Weights of a small transformer language model: a variant of Muon for these matrices.
MLP neurons of a small language model. Each row is named by its layer, matrix (gate and up: input weights) and neuron, and shows model dimensions 16-143. Each number is 128 + 24 x the weight over its row's rms, rounded and kept within 0 to 255. Numbers have three digits each. A neuron's up and down rows have the sign that makes its largest values positive.
After each neuron's rows, "fires on" lists the tokens most often at its 100 highest values on Wikipedia text that the model never trained on. A number after a token or word is its count.

L3.gate550:127094136104155114140124154126083059149110126113152165080131115146123125147152128121084094087138166125118136093136132103116123141092097118130126155132085130127098146132106134155110107112170089136159168114070127156148105166114105169112136128147116112123103132146101156138112128136123093147127150135107161175127124110155146149102134129128150120127138143122080130142143111120127079107149
L3.up550:114120158101122136116061094105165091175121107141085194096126131117111126133141119118127123140147157148113109139147131089099136130077155120118124119152156118102074101115171152150143155147106115138137148113111144137135169139106120146126134138127124120084125156111142120122134151101137147148135137137157159136139121113117100167120132157073119118140152148114111131166089128192127117140146
fires on: " to" 35, " after" 13, "born" 11, "\n" 8, " for" 7

L4.gate703:111121141120157132148113116160105111118150106121146138093123158132118131139090120122093132121126162112116122104117127128136107124167170099130107176140114152154147122140122146108145085149115140115114101141122114102121107121132105132134143149102133113174143121166110129115134119109139163140103102117109140148135171157132158150166127114169099130158113141132140118116103112156198081098092
L4.up703:108152134137116057133096091094134121131149118135069138112094108127131163158088124121076129135102126131135133177114138119157155140139142088133100106165104125169158112161170107144113105136085140130118128119140151130079162126135077142169115120092121123126103161153137149154140156137114158173143121122159107078148091139149099098123100106146149140123135117139103119124145112150147090098097
fires on: ")" 26, " in" 14, " at" 8, " to" 6, ":" 5, " |" 5

L3.gate186:145130130100130162113129139141137086147123137160153131169141128126118110114115089166153111126113136157121096115198114111110117134142126140130154102127115090137174142128100123153088115146097148130095143103118130131136141147128167146121127164124133172133149129106087166142161156094139092159143112126126130137109164128064112124134129108104152093118151127140103119129121133187099140155083
L3.up186:158143175129119154116144156125147130139144166141169097147089122121104086163115141086147143137119114139096121087142094102111147149111130146121131126180135123138183102123123122136097100124117117156165079111121097119102119124172142129139140159094104152158153150125123139120095094119109136188121119145089128114127112104085118108164110144094151130184150116108123065124141107172125139163101
fires on: " Gu" 21, "u" 20, "ar" 17, " gu" 10, "ol" 10

L3.gate468:148118141108148119106123124119125120139138158146113129121124099079096143132122133116130082144194109134147083139133115139137089147092138179152162098119121107175151144116182155122086157157140103183152134123109118154097108066106127137128131118142169130110107106118125146114111153113134150136089154133098134142147111109145153117152118123076101074182126127113166097168103140152092113146175
L3.up468:141162115102133141086111112104116136164125141095117105130174163080159121163126147142133121160134147099121122130161150147120093126136090112125136155142171133127106181132104143103170142109109135083138141108112110097167096087121152109144125159129117155149110156144106110166093145168159144120133100134119141141127148071131152139119133136138161105093098124128184085101114185141147134122129
fires on: "-" 15, " Country" 13, "s" 12, " After" 10, "ing" 9, " after" 8

L3.gate358:135122149130136142134158108099157089089109106172118120149147163162102088161119108105125121159136119098124110143145107087150169144095098111113151098162108144117135121143141165124113115082106132110125103151091166138131136117158159154119118120156134157144115116127129135098135123161116075098142125125174150157140134093081135077164138171125133130141092075102113167123107154112110121113136
L3.up358:118138123120120154127130150138175131156124096146129156136184097171112118119105111131136099115103084184147154106154107125130179116116117115157137138115154155136122135117157151130139113100092138166144102142153126162108119173128107128140104148146160176088097117125135130072113103132153117168204120135103116106103076134127117107136150120107133089151103149129129125139136168139124137127127
fires on: "w" 16, "d" 9, "n" 9, "k" 8, "m" 7, "e" 7

L4.gate282:158104145142193088182094142125125139146103191114132138125119138131118088154123087144143152112140175108131081185092100133106090119087149139131131143166115160122163127155114123157121144116167158164172109103100100134123106119149137170130107104133157160113154105106127112123142112118110096133132104149130131135116132109132152150105093117161071136154118154140108131082094149179136114071126
L4.up282:200161182136124133146120131109102105116132103149135150109153081134044110134112135133145152145122162091130117122146134106123109163129176101076126140130155106130142142155161124111139164094135099141099137171114126121141166142127129105071150131098075120135170113113119123077126150148168135138149079138093109145165080084174111158150129134116100144121118119149075103126120140119140111106189
fires on: "-" 25, "rian" 7, " Arab" 5, " American" 5, " German" 4, "ian" 4

L3.gate386:151134085103116094061138096138121149095139097113146135102144095115102144104114134105132115125127106116153128094125100135078133148172164142145122103122150134150161150161128094131068169143116136094125125098133123098128136156108117131124141084149088101117155129144130154123088137130141173143128140128130130124137145131137104078144116065176116133133118154154149168140125130139153160143134
L3.up386:140114093168115146115150168142143160158139126104133104137149128108111091128102141127137158102118113134116119123170140171108107131142141118099102066077141094117141150119100135067101079143139143104109145155092129142148148141117138097107125128163106106127169127146083157151121131115115149116138138160149098120124113165145127120081146116112096145105107107130134131119123132144114146128113
fires on: "9" 32, " (" 16, " age" 10, "," 7, " of" 4

L3.gate732:090105145164140168156135136117102157102156122127098135157149150167134163126115144133132103145113141130145133126143103128145140149121163128097121124153102145107128122138139148122073113131153151087129091131169131132133140101132135051148139105093135142124118146123147129161118119103142058142156135125152129122079122145130107112132186127129161158144134145111072153093126075062136126169143
L3.up732:130074107118098147154144113160151130097102151131150115129092136156153135125148152116122094157094111142113136155153108136105085126126126142167150111096165118131076142141110123098079117095124114089075164120137136132131152153112169113168136118137114121152139138147142105122113144099080124138133124119139118131108111124133121099128130109144119102101185145123177168092137097122148116090144
fires on: " " 87

L4.gate696:134131112138144123074172105113123141145153129129150085162188113103147118129131157123101117113116168142183122158133148156132119119143133151114093127136128107130094151189169140125129142052129168135090149135073134144127154132103129091112128104154140140121145138106134138106115088149133109131109155125106101107114119089148124105151093112155068132094140135124108100125100112092139147100121
L4.up696:131091177147101129114143162082147125133174109116098100146137068134120138140099130156113083130121124141124080146094098094160135122121157141174139130114111091156135145148146174113147180131104128105095152138145127148137153089095154161127155135150111135144152143125142159093126097128143106120164147131151121147141112127093155112167109140103116143135133144131132102126120164159125167115124
fires on: "-" 42, " " 12, "am" 4, "w" 4

L3.gate797:123145115139130100115140137138107178109175102121097133119161127149161119095140112165147132157115139119142119124103135146141157079125131123154124095137108105072150137151136113104127153100095100104105097072130174128172136131112140167112162143146105115103148186121167148144145139150102117129134075150146124127103122124140074148136123165120123167136146139104160143163130133125096082123125
L3.up797:132119127128134159117132115166125108105149108107136155153139110146124152141145107155144105088107103144126137189085146086110083116137152137139112123095144112172177142150171142117138108169125157110101165116108164140128147122099122128156124191166117129165131112124144116110123107102128074126115101125120134129169128144138111153145128157082144158136157145149118095121101138133119107154141
fires on: "," 39, ":" 6, " as" 5, " to" 4, "aid" 4

L4.gate251:103119091120155173131135114161132178120148112120134146144134103135125130129150144095183086130070092159168150130130129099144122124124104119118118133142169140088135150128096131084125155127086122092142139099124118118133093155089110157131137119152111131116137101150137173043136129160119142141141101130132148108197116111129135139079151107099129159169112158112146174102108125108130137113136
L4.up251:111150125116134133094115092107114126106120129134135091124158142128152170131089136142098120106083141138144107188145110085125140137099146149109130122154078114129139153112102145139150143135117125141153153101091165105123139187156112143186133138146157126153142156129100111079148126142066092122125078117112105134167102069096143102140141146114152119124153082128136140113133124102142126171150
fires on: ":" 42, " that" 19, " " 8, "," 6, " vo" 5, " which" 4

L3.gate367:152173107127120103101113133117089151104093141145139081104113138118147132118145095111179116125157130072093115092123112111131096100082090123094123114157112122153108118119134166117092109119134134141132156164099096172128171111138101084123124148129138132136155111143155176095087104108131087137091139105107081117127148119125126118102142123156094137108136157101142107123149153127136141154100
L3.up367:124115144085145142117121182142111148165119132118145151137138131098142139114112159128157136136147145094109117156133156207106111185106080124111111134107152133126139126123122135116154135101123155141122120148111095122122147119141144130130157133110138126100142130123145160117088164131117152128085136143129150091118138108163153152137101130184151134086131156102124095149116120095145137128103
fires on: "-" 34, "2" 25, "–" 10, "umb" 6, "ing" 4

L3.gate822:086163143098101112084163136124128145107148144168144168173181131163160132110158126138163110081152140122115126111147110132160092147134109135118110141129146131125119113083143062155128116149147178150133116147137076092131111132117080131166121128136162113137120129136155138107093165143145140138158111123155133169122090122095109152167159116115105161151099125147143130113148098140142113073149
L3.up822:087095146181112167108131140120158149111144094124110132159130125150111115144115127111116142170123132159170095181186123140146114122151111126159121140133146122124137083116126130153118082161085123161119109107166112137125159117146164141123102122134116091148146182125111090165117123125117153151172137140129135121146140148109139124150159124154185150132171138090108159134110145123116161145099
fires on: "8" 18, " |" 18, ";" 16, "5" 10, "h" 8, "p" 6

L4.gate567:161121157162156130113166112136138102128156142092151104166115140110132173123168154192125162109089148144139143111161133108099143154158139130151134127150135107099097138111159173104099137147098134142091138115150147119159128169136123121135105140112128097166110136131073148151153055149155087137150106106118098153080127112110122131127182148169161119165132123148157110160136133139135124138157
L4.up567:133107136098155085161142147152135161137112077143141157154119152167148112140120152133108135147119126119141180107119139123138146118128127103127137132146145119141105086113129080160105153180133113140138154089103152142152124136148122142146111134110143095113130088172169120133114144110118114159129140109160134130074100135142149148133184121141115081110094165134146136148137186121122098141156
fires on: " in" 37, " In" 12, "or" 6, " /" 5, " or" 4, " |" 4

L4.gate492:139121110098147130158174118124110105115106133148125151166125109152141110120100121123130137133207117101114122141148116091105122169202134151098148096113124111170091119103059101110066124101123118121139154138158119150140115109105175127125099148135131107139134119128120154129135137081138113156157110125090136112147140119136134107106077107134117123151099123098106126099103109088145119124145
L4.up492:173145098145110162133139128153107097114158127148151128127121108146124144119129140108144108136164131116148146107162116072091139088133065156112137120113110100165099139117137118092097124117134136132122160121138154138106070110118148140121122136113117101147112142125097123158114114146169109162127096119076119113146150155121107112119130154157166107147091140117146155076139124095151132073154
fires on: "." 75, ")." 14, ".\"" 7

L4.gate584:143119130141120140156132072106117130138114130140143136153077079113127104129148107137151181078124123127127138137140160100101142126105130116145099150107146095115100165105128133144160118102156086104081140138165088085093087130123157159096139122136109060141125121156132142169087128132086174113120155136153147113150106122146133115134117125160139130145110127121124149135095069104153130163150
L4.up584:138114131132138151136145105137086120124104161135138098148121073116109139141118164106114122125144136162146166165109144117110142123119156157126085125163149122148184111126151134102117142145122122113152125119094121173083123122088128169155143149096146126150099121124144158083152134118124117088153132131133114083139156150132129108136132107134105084152101133111118147149155163129191152098139
fires on: "he" 37, "ie" 10, "ache" 6, "ere" 5, "se" 4, "ge" 4

L3.gate531:123145097121174112092145176147111156145145107142132104110145147121099176126147140158135096119111103137109141105140164096214129167169112120130143099145127145124162141069147091095119122110103128110108127153180144086123121160126102111153102148145106144127132124138136170115114165123109141122119148139142130123139181136111125145113117158126088151149132142098111118154126091084160101141176
L3.up531:151151129173097114141109133133073119107108099120104142152159171116124147167170137152107127136154141128129133109139133110127136112174118139128140126128116155123110169146099094103158139107148139121138122130129163152156120139161124126112117096079099128139121130142116128102103115149113135174089142118112121113124117171082096110130111097139094105081134124077106153156139114122117101148159
fires on: "." 42, "r" 12, " /" 7, ")." 5, "9" 5

L4.gate89:147102168134115073155119140137137093119108150164130076123160111097157163115177105137135130125122133112117126130123130157094154081130130164102140116120112139094111134149146147127114166107105146111150153111103137121112136156110115114123110093169148160133088183123129085112169128087089165081155138132113122104104118116113132132149117155126149117144096159150150126091119120122119157084089
L4.up89:132104132116112129118204122160164113136096177109148106083105138121138108124131084099176168183135125170090103161143152134156120158111162085095155075109127148141115155115120145151123098103136145156125146085132114131116136118109135109158136108121112115142116122165172073124108119141127118144123126144130142111126106110096136147146076113127123114158084116172126142123186111130132103120112
fires on: " " 56, " as" 9, " be" 7, " so" 4, " of" 4, "1" 4

L3.gate316:122111080130123142149167130136123120080101127145144163096082118112145123093156123133160102161130141135154130125128082147104140100102133144119163121157139113133120103111092105172097133103143160182126155102125134171130152066081123140121157112089109122147150169135138106143155134109114152091118123101122151135156131135177157207136109138081145129141108121127066165138138097137130161141101
L3.up316:094172137113127101101081092107100089113162150145104096095103164116109118120156138123127124110127140129122092129124105165074140125105126138113111123118128082171128111098096116120163131130138137139110083138146114090115115140072173128171161082109116120195144107153145131149143105129092116150180157129114165144137098121134151145111098132126142145150114156143127087128124159088127166111153
fires on: " (" 67, ";" 13, " School" 10, "—" 5

L3.gate442:177116116166134101107130122121142111166155131096135147120111110106185175162111103151155119164110108107114151143151122154116152159116084086087131130142125156120133139092122145134144135079107135120131110102151185152122131126125137130106127077119114118127112124118101122107121153129131159147130157138132148126128182107118120150066145127163134144109133114089119162108183141163125145132131
L3.up442:153167144112130110089154122102149138117105096154141083159133150126132078124126107114125120105110109136110140153150134130146088108137144141146104165139158117100111156107161117124153116125134124142201162109136135158140111136095142137111108145125159134138129099105128132131131150113133153134122132124145143168115196165100151131100119168131074147125113081087095142121117141123107157175114
fires on: " that" 18, " is" 14, " of" 13, " be" 8, " as" 7, "," 5

L4.gate735:128145126078110140121179125131123112151114122150108108137089156154123125111124085109133135110138105103106131121088128156087152086164187163126116124168124156108127152159116193171149116138103130131093171105131123142167160186142166151144142102157133121137127132138133125153116086116142123155097075127093117156115173102147104095158149138139116106097105151150145132131106116132145109147103
L4.up735:132129120116147111120121129098118107128156166075107124154123103139114093122123127108142148182151139074089149112119180117102153115098110148080094124136126116098120159181151162135160125134139122105117126139090112099149170091119157111169091121155150105148142108126156114114118140129072136100147137120128148126181113080123149100115118121136113162078081118128127160151192174139129118146150
fires on: "," 30, " " 16, "." 14, ":" 11, " (" 7, "2" 6

L4.gate624:135110176132157127189150125109163069112147143120118142126086144107147128129098130107114095137120130142121127118142082098099120114128088134149145109080124126144127102110088153146103109191130144168166153154097131158144105131153100125100109101107137138146123140132149083120138066150153156130107099111118118120151129145149149122163129120137169133123124100170151155138113108147124108167129
L4.up624:138125147143149119166164140132106135163117116122115109152089113144132100150090150143062131102136104104131175127136142126127121100163134139156115149092091133119117115109089143134121113081144124130167164143126112112142115175151085128120124152116117146114111153142101133106134126116162105155145131092134109135101144113144135151111161132135135122142169133088137170145109169127137082135130
fires on: " of" 39, "," 28, " in" 5

L3.gate527:138147117138107155110153114148133159076119165140095153118117110179165157134098149127135079135102194166138138124137125120083115147143156139132097125136123169113179142197096102148141149117104120094125127124096111101099140186116117136102137142141122093131102136160103117154121114089135140146195122124142092106144116172149132106116077151147214109156115113112108148143150060166137118113107
L3.up527:112090104160090119115152080138100115107163135158120133144158118170139120134081139116138115147107135114142137166174125142123129136190160140154087094108132106145162149125149139126125151119124131105110128132138151130111121110135116095160123095125118125107142141127105104159093163120107124128155093112125148127156118135092087087153110123124131121141145131134132154156168177105131100128111
fires on: ":" 85, " =" 6, " |" 4

L4.gate352:119091145090130137103167116163115104137139118109165132153136137119131125098132125122135143109120135133103107154089095144095133105101123107107095138134092107115144155148171134082146135111098145132148097121120103124086135167090130105128100092130110082132133134125116123105124149117132065140112107136162151130105135105158098162105156103102109122109108145085138111149139101139132112135183
L4.up352:100130121102120075142108084137129165107173164161178113120143131122128140119080088143130158157131137130131143141140154134119117124158158119146146075104087135105121126136094166140135104136129119105106106144115105142138095130091140114140136168117183154166139121120124092099148121096142127122137147191122093141141142118144134094114092118116102163147106166148121160114173135081146139183131
fires on: " " 25, " |" 22, "." 12, "," 11, " also" 5

L4.gate487:122113106099093189150098113156133104118129101132099171116133136131154117165112118105118113137109137108135100152136108096131125075106142124157183156128113159156145099166152154113140095126118099087145109096133098113113087117128143123130147124146068133110135136119126161096103145115109091056130107149109185102118115113158104159120151126138121155130123122105128148106087145122177116094148
L4.up487:135100143089106154148143188107154128148106061150115125149142119136135146106160134154112169119114145108137138170143126186138105138128152171118157095124154140098146097122130129102119129087155140114133162183142138121126103128154131127110176090111150147124135163146101109135126132143137108166123142107139122125101113139139109155139106172136175151113140202147127081102127091074130108124123
fires on: "ham" 16, "am" 13, "ster" 7, "other" 6, "b" 5, "se" 5

L4.gate368:167131148152155096119166117144134111114122131120130115115132127105128166174135108140146139116104166106066114135150122164099130126136166141149137145136083153116129173141109129104159125109143141160128122147074115107097110119162113131107124154132125131128154098118112120134136173144112120122125176147116145165151121131139107132089119154143131138142127089118123130102086130121150146137114
L4.up368:117152159112134120125125146101145128125120164134132106107135126135087148147111146180132057111131178155136088119132096098175134104128169154138105125131155146146110111117095160096065087133157122173090114102139139161172134092148148161117183085157101162128084101180113106091135093159106151124159107154158117131135093161104128106129110129135135112147107096157092112142122115115127182143103
fires on: "-" 44, " " 16, "ur" 8, "if" 6, "1" 5, "7" 4

L3.gate398:132134111110114111165130129125155123148115123150119123123127159126082171098108126127153122140094115127161123130138141128159137105133133115136097170144119085120126139122121093130147118109126094121136134114106129144154124122097150155080093104127165151130107085155090118129074122124140112144121116124112115148121151122170152115167114114137139116139103147116147165124144127158120122104131
L3.up398:145167129125118167127164087136130093126133113129138164101126133144122113109128170136078161143140120133101130127130156110123168142145143132137099122128134151119121118133141090092147106147111190114109115125104147126095098093090120175108109178119147113130096145144113116118117141134169153153112181127154070091124150136129150130153073109099190154164167089140122147094089108087163143110130
fires on: "ing" 24, " and" 12, "iting" 6, "hed" 5, "ave" 4, "and" 4

L3.gate356:121103145135100113145159137176129089154089151155108116151118163120131129152184118141124133113181138131115137139112128171099122136107176116099155136112152182101139104124138111161095104138101099123091155144090140126123124124123121129157075102146126136176124104153148123133163082136117063131101068142120146109091134114139099112107115104112169139115143140108128175109147123134160139141102
L3.up356:123092064151130116164118100177102083137140127113084104149096127126155122146150105100167146191119131045128141168141090105126129092088101131093112138098114125109109135120072103162153117151125146106071102157134139140144202108099127086145126120125173130113093135166115138097135137154116131133103129105098081147144122143120113090135119102116105147131126145097151126142130141129127125139161
fires on: "." 65, "iv" 9, ":" 7

L3.gate53:113095107142098106147128140124118130102107137136161135131157114111145115108154122103121119120150142130143083162137119105162140102093116126117160098136108101145071106151112166083173130092080135075100123111138109149120112124112156108112109112102154142088091116122135116114135141115101118134115110109128098040125144162125123188073139118144111158137095183141146115122131152127120133097149
L3.up53:108127130126133216111196115161102189120138149149103151156163175110119136138135121141161128150143092132135153166158136110112111090093146113136103089162142113140101132149092101100075148094137110113130118128130149124117121116150111103134131099063121113146120137102163150078119118101140131129126110104119112158164139140128143175147096144132130112116126133096153110079136139109104090080118
fires on: "," 53, "1" 19, "2" 16, " so" 4

L3.gate77:111147122158116109142173153137129116117143138167175094107108145123131115152104142157129084145104152164125159120134186086098075122077128152108132150132140102119117141143150138133089155118134100120140123091102134119119138149076128107138121086117118192093111091085133138176145162149086085121120129171094132122124102127134143116105144113123167129137113141102156139144093172131191135146117
L3.up77:140119119147082139126078141100137150089155149110121091095126130112157142119143127115180106117148114126115111132106100144131141143098116144152156158114147129090141084139118142116138087151155152115131169125107102148153084098128073118100081149116116116163149127110143090118124135138099127090111050146137130097139133151184113149097181152130140145145088124137100102188143131149109122099113
fires on: "N" 16, " of" 15, "-" 14, ":" 13, "m" 12, "ent" 4

L3.gate99:150124112121113191162155081100150123122119124121098139084115137080146128129162133118107136094145135114091113056098146158118146117160136125155148116142136126114149194141109137120104117121110092142138128149134170120143108151083103180133145163095125100106088113126092156115147140118123121079080139157135094093129091110150116104108113139131183135096121148088183108140159109158136122113115
L3.up99:124137076125129119105146098133084161166131130177117111108133131086115147165106117096152147136092123140145142145124106132081142105151130118119152182100123121127169106127127157136149130144120168121096097106113111108142096127169122107135132133116100089127125129103149085115114099125174119154115125086120130157126132150127149164122137150113123143162134132143130106151104186163145104138078
fires on: " not" 24, " such" 12, ":" 9, " date" 4, "iv" 4, " Total" 4

L3.gate307:117107116096103109109107121159149151094127122166141151119132105170142136125138172147137128107139121169116104160155119211144100121148110156135105172125084132150137151122105099129129092156116138122093146127136106118139127180127078066111105119152156156108143080101130104110147094145152111110111138127119088174138132129148104160165125114124144118124151106124107167118127077105147106107118
L3.up307:123129141140149150131126114118096165154176104128109128104154110128174167103141119124130117143128139148109093100105144131102089133138124102136135125093148107113115145079113072124078132122115135121122185084142178134098136122128103135110134132106127099169139158119110134132103105122142182134128134161105133105127148125124142096119175137146132172120190153111123123117084152122123108132159
fires on: " |" 76, ":" 9, " =" 6

L4.gate200:097150097128128067123137119098192183139123147158155139158109179165142133090125135121109128130138153147113162135122133203143101116142117118151116136094152109107094138144103132116114125160160136078135146129151135094177139087153133146131137113127135132102099133150144109159128099140132103120115123093148197170138137130116158069140127123148153141143121165139180162158147154137123161115127
L4.up200:080088091146105094095103129151155162092113125118140184115140140114167146123136154127075118149118147114143150138160121129118106140127078137162100134128138103147098164085144085081099129089143099091115150120124068133156114114143141150119150149131108150113100114121110046094143153127142166110144153120141135164143148117140117113093144122140113118113137141082099108141118126125136170082141
fires on: " (" 42, "\n" 8, "|---|---|---|---|---|---|" 7, "en" 7, "ent" 6, "|---|---|---|---|---|" 6

L4.gate255:105158091121143108089120137104119137107150183154134113145077142185099134158130099111110138153109168153120133141084120127095127069147137149130142128134134139180093172162154112100148125102105132117146138122149174118159099109140126132097148091160158139149178141089140160139094114151139118131150103117140106132156110090126149156122127111103181139160138133094146108095132184120117150136162
L4.up255:141115141143145125129102119159085157126123133136137130158145140124083197141107129121147129119140071124169195132144156147155116118131106118140129138158109114133110145164146120125125102100085086113129144130119118146134112124118121156125133088125151104144091149157150095126135119121144102100083129128133115156153140100167149122116104144109140156175120107100069177136144147115130149153124
fires on: " \"" 28, " it" 12, "\n" 6, "'" 5, " (" 5, " belie" 5

L3.gate470:145129127145149124107109171152115164135125124114098110142157147123134107153108149165152147159136145101192144134124147122145167126145156114120124118138117138144181151133069142133135165141105110145128143128184121140159107126083148169129144118095130110126122087157073162151158167130114160135088081125116136119128101095123123111105085150159116156124147079112137127117136161092149076116153
L3.up470:147125120147138126130149121090139143159138131154159155107179150118106166130090126089145126124126171167118126117152130105151112124133135136100145144095138144125117145123140163092141134086112116132106158162170124146109136169144151162104154138142109118119123106119153170121141126170106130138117096147137143136163078131087117158104151155070097135132098126112073131107141147136120082153124
fires on: "-" 76, " This" 6, " sp" 5

L4.gate780:136136114163100063112114121160116123184155125162145153096101112134127118130120116055133132115088111133150126133148093160113152113144097190129139131135082087101105108148156126151139147121160157131122124128155151119144182124145098078100100081102121128175109142133111140115144175137153104140124135107112163105094146145088166141105135169108112118108109137141123134109109113130120107146098
L4.up780:152140092134110138119115135121166146116066139126112159116097136123148123140105101137127152153128153120099132156107123154141085132153070107140091160149099137129177131109132125121126162095125085141126138098148125106105188095112104132134144162149157103109175147147127156104164152121156179118125123147111145149128153124127103136124101161118108105121164146118140096146097077129071148108154
fires on: "," 44, " as" 20, " States" 10, " |" 4

L3.gate135:113160133113153127181099148143144098071153114148159155125103122118135140102161123118143096115123140169138084099124122123111134100157131127121152095123161099094167136117115121161122127150088143125139123130115162070136098102129125111142119115134164126118099122123124128139107101130134130116141172097146142112093131139111155163104108128167146097117146081088140108159130131118146131017139
L3.up135:084133128144157108115107161179141137096114112169130124166147158134098117151123112185137087134130142127165124119164129113158106143118112138137093130094143157133156138126106121162092132189150153133164105141128134156124156131148140092135116110141154107149116159159159107159084168136142103117093121112141138086145146145120151114118158134148115152138114125105101140178127115088133153127162
fires on: " /" 25, "er" 11, "or" 11, "our" 8, " War" 7, "in" 5

L3.gate775:150088179147123176133088137130115107150129129131149159134145173164151082130148127101129138127087113121177134149107119126136162112167147109144139118096162134194117119140133151085149157098075147164141124148135152176161120125166116147129133131145147153141121125189134146101109163171115140123110128119139169118146157075128138146104109164109079133179115144136122152131108153122157123119103
L3.up775:135093104153112155172152171126124098117135130144100112165137104130133124091154098154100149141111166151164124118169147065106140105107104163108155137088113107138145134164144148128126119145126097128120156144130156147113107153188116112128091150122129140083105180128123117098154165087141119134130117124145227142132065093118097118113123148150158082128106135097120159135146114125142095176115
fires on: "\n" 43, " it" 26, " It" 9, "at" 6

L3.gate192:105136162124125147101133136122112129139113136147148053132102138122139124107162150138128119117137138142164164106166126115087101147120149122102160095090139108123124136095146123121140124175105167126169106079097153147123129106142138132118144157138143093093171158148120186096100157110156103165108133128133106148100095143117112147118137125112100080134136140116120137185115112143135150123105
L3.up192:131113101140144127097100115110167155084112136106085075163139083104149163098134158130099110140197116156141131107128098118143108176129110103140121130144153128063112117114124116151137144173091129137135128102131108107161118098158156154111108090149149101114149098149155162133148175152145144118132068144110166130151140130154154125141139136117127117132078138127147091148105105133112131111130
fires on: " of" 44, " in" 14, " and" 12, "-" 5, " or" 4, "s" 4

L4.gate350:140098127112170121113130138125118126109142154139120111094154163151148166137114135125090129132125147141156104164133140141103108120147100144121097106124102198137130124079124188123086088096128169134116121110143170158154111143127134113112130127114130116114188118111121120110075128100112127117100146160142113118131124140130130127137102133117163073124121120162101129150127080143121133158155
L4.up350:130109132078111096170137146137129128152134123125146143106145137127120130129080201110086118168084150153136066136108094153174061113138122146163071109106141138151136093114143129128141145125126109148094107191101129110114123151101127129132122107124129108117106157161135093074095130114138107119087121106127164084137091146135117154105110130143139123072121119164127135142110096145115090154172
fires on: " " 97

L4.gate333:169139110155136154138105096134126171121170126144167151099108128135128081163150107113097144123093123109148125153175135099089071094116120115130096157177110122183091172145146130143166124111129094159153153132114111100102150140096072113116129113141151137149152086128107100127116136146164103151141109096137135091142157148112144170158163108123146119116136164121155102115141130145085083118157
L4.up333:162133112111151153128093102126130124178169099107163102129114196111092149140126140125127147112152094092133161168153103122101102141143149148187126157136167151146141131042133170127088124119102150147118214123152144096126108105139118144097130158110127077096110129090132119081130128102175145122144107140067089112139113129115103158117161126145125147128151104122146144141120126147099085110119
fires on: " to" 31, " by" 17, "," 10, " Despite" 5, " after" 4, " of" 4

L4.gate181:159130125092150151153147163121151093149138168110125129150081123169133118141126082076128047122149127101110145144153134141101158138145113106166170128114126197117114150142138145167115121122139141110143121102109126117116123154122085139154108126133116140151099119103112139137107094137111090159111103110128112098138139146131104140119140110106117088110131114127113135139118150086191148088075
L4.up181:139155143090108121148106180136137173115123114124117106171080133104154085112155114154154102128121149138166122128110115156148123091156154120171138151105104096101149153139081098147157131093125129092181131085123119102160123110149163188123100140143132135147128135155137131125155120140129127125161122119089114141156147127136173119125181110105131134079111129162134119166097124094139119141139
fires on: "," 62, " of" 12, " in" 11, ":" 7

L3.gate347:110126135124105110110175156115095122149093149136136128128152131133163155077132125112163089160151135150175120107088128139134155125140111088101171098167134091131146144144136143120147157150106130161136082102123154151150177110106133092130127136146098115132115118107158123110090116095109115139101124132144108064128083128180166153129135119135121114156141137148116121143120066101130150143116
L3.up347:116122179138142101141148173148147153169150124145137128085153132144140111147148115053157179129092121152132092141082152129119174139163123133150154121100082138100106125195138169119138134138108130196150123128077137116105159141101139147164155133111133118149128173113138144130079135125100123112133097113118116099106110113126171096144071169153095133144146140115100123128103109174146131170117
fires on: "-" 23, " –" 10, ":" 9, "am" 8, "\n" 7, "ath" 5

L4.gate139:136166092106113148121155119130130164180149175131072135137107124127128134163194154135147127132120150150162112136133160096099092142122118158161150168113103111123143108125101139145145120115092122170144129159136120119168112113105115128141143106133113148143148137163110125118163119177161133098124129145122139113072121095128107116139168134121127176102126127112137153136121126142104113074145
L4.up139:160164144149095126121138103128091137137092110132091163121138196108138140081137119142147168112116181176129078111128138098094139123106121154113153159145120106130151167119118139135125111128137171120072121146121141113112161107123100176146150131172127107162098126144134111124125071105123132088127084106115111103123114068121096152125106144126104121115091116106141129104132113133113098221125
fires on: " of" 22, " to" 10, " his" 8, ":" 7, " the" 5, " its" 4

L4.gate489:094107126126153154112153095103148136115150139154098129140159127145083150119140125183120117142163143137154135158139163092136132135151169157149128109075153139140094133161147139098117129100144105164113170129086123097135084100150131124134161083127159190116093121125140128152175121120127105113167130119099135130158100153104128075133161142143151132111140108138131164113143144134126125106156
L4.up489:147135122114143105128099106135135149122112160152110118115194124123123067123101131129100129093158107120133111113118118166178141162175148129151095124085121135132106171123135140143131159086127116173126104088111108114128122102155105141124155143122132114109115109137093108144116134160142131120122093126090106146124154125116172108111136170159083110128130095142085139105115135159103150080141
fires on: "p" 21, "g" 11, "k" 9, "w" 8, "n" 7, "t" 7